Weights of a small transformer language model.
Size: 15 layers, vocabulary 8192.
Architecture: LayerNorm before each block, biases.
MLP neurons of a small language model. Each row is named by its layer, matrix (up: input weights) and neuron, and shows model dimensions 96-191. Each number is 500 + 50 x the weight over its row's rms, rounded and kept within 0 to 999. Numbers have three digits each.
A block is one neuron, or neurons of one layer that tend to fire together. Before each block is what it responds to, as a language model described it from the Wikipedia text at the highest values.

Relation-word before object. Prepositions or verb endings that close a linking phrase just before its object noun phrase, e.g. "in response to", "according to", "describes", "involving".
L7.up0:500451413498526504645562509506494540548509525457462388587469513441491580525592427471499425459415448494485570570500493456555496524385449519454440484528471474377458414509492511403486538448560507446483429536574482500458456546553568377462540398488460499455517600543500511535480524559478476459
L7.up84:538463450512469475524505495546592507468559379478591536526529614478488651495563444589501469533472454599553496594560558452518519501520458566490490460441490389535467445516508476451502555365521525470520450528528492455467491550541530395466520461470456564611542467506447496507453460496484396533
L7.up91:490482480426459503516529520462480512539488548491600497455496547463472538564569474623512465546475392512476483605494549453454487428530439525534487489446464500478427444481549558484608563479403550558581462500558532555456549550432586493532598460456517555563503453439479505486484509519540434546
L7.up108:508488493500393525509532503466479533549519495492543474493477574471478618583570424521487417456471454527448460558534527428466504452551500411472440457459480486463464462430530579476610541431407513430514491496562565550461525612493561450504552479426528491590453466516481518496429498525545461491
L7.up132:549493364509557500585497528475464514546448495521491388403561615434519555537538414544541486480447503481456490636519541475483450555464494552500505427515500449448462410520426560448514554492522485527436503535524514587430542577493550382541570377496543479540548430474407522487478494494452484522
L7.up195:467519453476551508463506638540457502669486539429559508523536560409525552578602414581478441481391496522584538487609577450571517512471479442522468508515484458399460455484456497537587553376512456476546480559499460543437529518483631503567461488470523464453498534563508529552539454519526521462
L7.up226:479534497494566480586503567452500467532526514467564461489489576506564479495476476481492479480539537516482469488501489379552447587362468475655497474549493483362471357519476512474530404480514510495433549496520473519493363515524682415501497444415554523471481505544515500608499502494469462469
L7.up237:531516508442446511543525526480433488600512442488574402484475547506435512546570434544485534535487485468484460614515595423455501456499456540511528487493516550419496477540521573437491490451452499492526423571501495501462546501440645480506529489343650461490433441550420525577442478474486497569

Title-linking "of". "of" right after office or institution titles such as Member of, Minister of, Secretary of, plus weaker hits on "to" after verbs (decided to) and mid-word fragments.
L4.up44:480467471495490521600555534463410456494541545554503476564366562471520458586466475511479436512512494459507537498518478579552593533407459549575539522505475505406504471492480533492510391386498429554539532559545352545535440501544533534496514552482404475449510437513563509623452497519426501532
L4.up58:485508546545512522488531526528438668574537475516521462537486502518382509509424528489364511478500475526421534544527568564481469529446499586501472497394471454388419484483429660454526459463500537549476561524473441494467556497479513462523520588479446483541459496475539464507540420437528508404
L4.up202:485441526524476477474545504459462531575424494458488387475528487478539528518476503513377579442518469516507508541448550442520503493469523558593555489465512484398523418471390511337510460553507560513446543623465462512480581527455599465487588534519582558450542434535515484556587476511518534522
L4.up208:477440548412545537584532510479425601566557491485474478483438465554507536542452532469492473467454522576483525502515525499549547547443467654555526524473451390407481460477485500473410433536508523580476516581584442583455506516521502468537528593436496471510503465495526473575502497469468549458

Predicate-opening has/had/and. Words right after a completed subject noun phrase that begin the predicate, mostly has, had, have, or and, e.g. "SR 231 has", "it had", "and suffocated".
L9.up37:533527514524519449470506620510526483555489471572521462496472517576524487501463454550486404542541556501479473532520591439527472593472500522456515466510526571550394408522461471465567432470496494470547444495464494502393434545451499409453468543550561492632524417482527522503552533468487491479
L9.up158:509525504564451512493381535493492502589503568450470502480502521491545467556435529556481422493490483518581518498503507460519521525407562432592504378514484603504469484488480615424523525471492540459483487446451477468494476489486618508437498371554533571470551430531527518532531501456455524435

Clause-opening connectives. Words that open a new clause or list item after a period or comma, such as sentence-initial He, It, She, When, and the conjunctions and, or, &.
L7.up1:518546415514485505492448576453537609535492513514593511489539426568505475560564365410413450562425400434528505503580521441575527574414509521612537491578507573475498476487407501485430490472502489463466441485489483453566428527580545529509462484447567439525444530519479509502547482454452553475
L7.up56:495541488506528383542490481499639458552493516522525468507540519437486595524477419480465415458457466609496482537474443441581541467484476517535541471481487471487480499529424527475471524503438509486500432612518459406440473644561563432417512421463505555521538461518442503506500510460519549546
L7.up66:541509393436488489577476573590537503547446495463553568528438430542425512507712503501538458546407563556618565545506488538574500524457487557476471448505435618501494521429498596494488554551450456506501507570468392431517413560492516445443451441494560567483493475497519477527445483545478486533
L7.up144:529527391454548411442496507570530520505451478427528528508553498475407479532521485541517563523431448498603521486539493521586518482449525490552456424461486508483484513433496540456491496508469516478607424565465480535506473565488539450420441411530502540502394465537573450466539434533484466466
L7.up207:466489423466531541567481469455517528514543584491522507505484518539591460534530445510483434582521418437515594496538510427624529486452498541601546502519494515597506421492462530453486523444472451445481418503533454457515475615556541453425488438533557478571494431478565494503381567452470528507
L7.up284:562530466575550421499451591547455580515591506500518407493486588434509416425548461526499568487489487449549491489568401438491566513431474472570465517482430489487527391533470504520447475435572593481439470534509481505543469443542487552469490362561546518513390487601479449465450510427452478466
L7.up300:562546432528477452467531477558527515525470550421641517463558473502502527524476458482484437468471495535560525575465473505579443522487536534496529418541484517516484402498505506425544511487499458447533484553550441476471402623588560423416456385493541570638381477558447493568431522540483535479
L7.up335:500506412460517550522509613500463522509584481458446513438514485452517577524598432415497475587514481504459518537513525466532532569487494572556510574521470514412522439533499542495499534498507548570506447510522471397483447591548515505477496505424592489474535518532478452540428474451511475557

Main verb after subject/modal. Main verbs (or their final word-piece) right after to, a modal, not, or a subject pronoun, such as derive, seek, to work, could substitute.
L9.up61:390546481501505535448494586461472531598490501496493464458511476427465476505590455544492384531485389511483533505488536428505472501548427551441473533480457424520355525447532552481545539449529508479549501503508457539456539510499561517545508379529461565517550466468527498492477521538532451510
L9.up208:432472450484464513571533500500450514539510541476499508479504634470529543568538392593531430472472483529375582614490530498639466422422487573520487461408504432501522499487508545458460534420517503519541436587584476518412488618496587395501589451480476550546480454507498513580478464494510507491

Subject pronouns he/she. Third-person pronouns he, she, He, She opening a clause after a comma, period or when; also word-initial he/Fe fragments (heart, heathers, Female) and Chinese characters.
L4.up61:464544442466502412571484519597551502446452537567526469592518526405483496511501472494447443508510391561489531476518559555493537485497560543564455550469483471464473554490482456505460453373520557562550460614489414418548496590547448531456559429471495519594528488509523422532473445444526533538
L4.up97:482467515507345439531526580522573599548448521520514422502488551511492577561525449452358483536468480513521563563483466506571475526422517559522531488495508499467441411511465505430427500465427547518469496579547454426524452498544519453451492433426496563482485360608459506533471479453502629460
L4.up109:526525501538413493494464485537477556614469550450507527555423468452437533495441511504480517511495536484424505671553447517684445471387493592502475513316419502464571360463443528505491543557475507459469471489561487478541485548517518496537572465477471510455446473492584433576588435465555524562
L4.up325:495467444568408443505461473536518544491510524492455449493446595419453545480472546437479468484493474520524577528597497520564533448482465567481542538403460465466498487461458513486428517606502552489493364513538365415533478534612510492475479426539485513519434443540417406544610459487444554476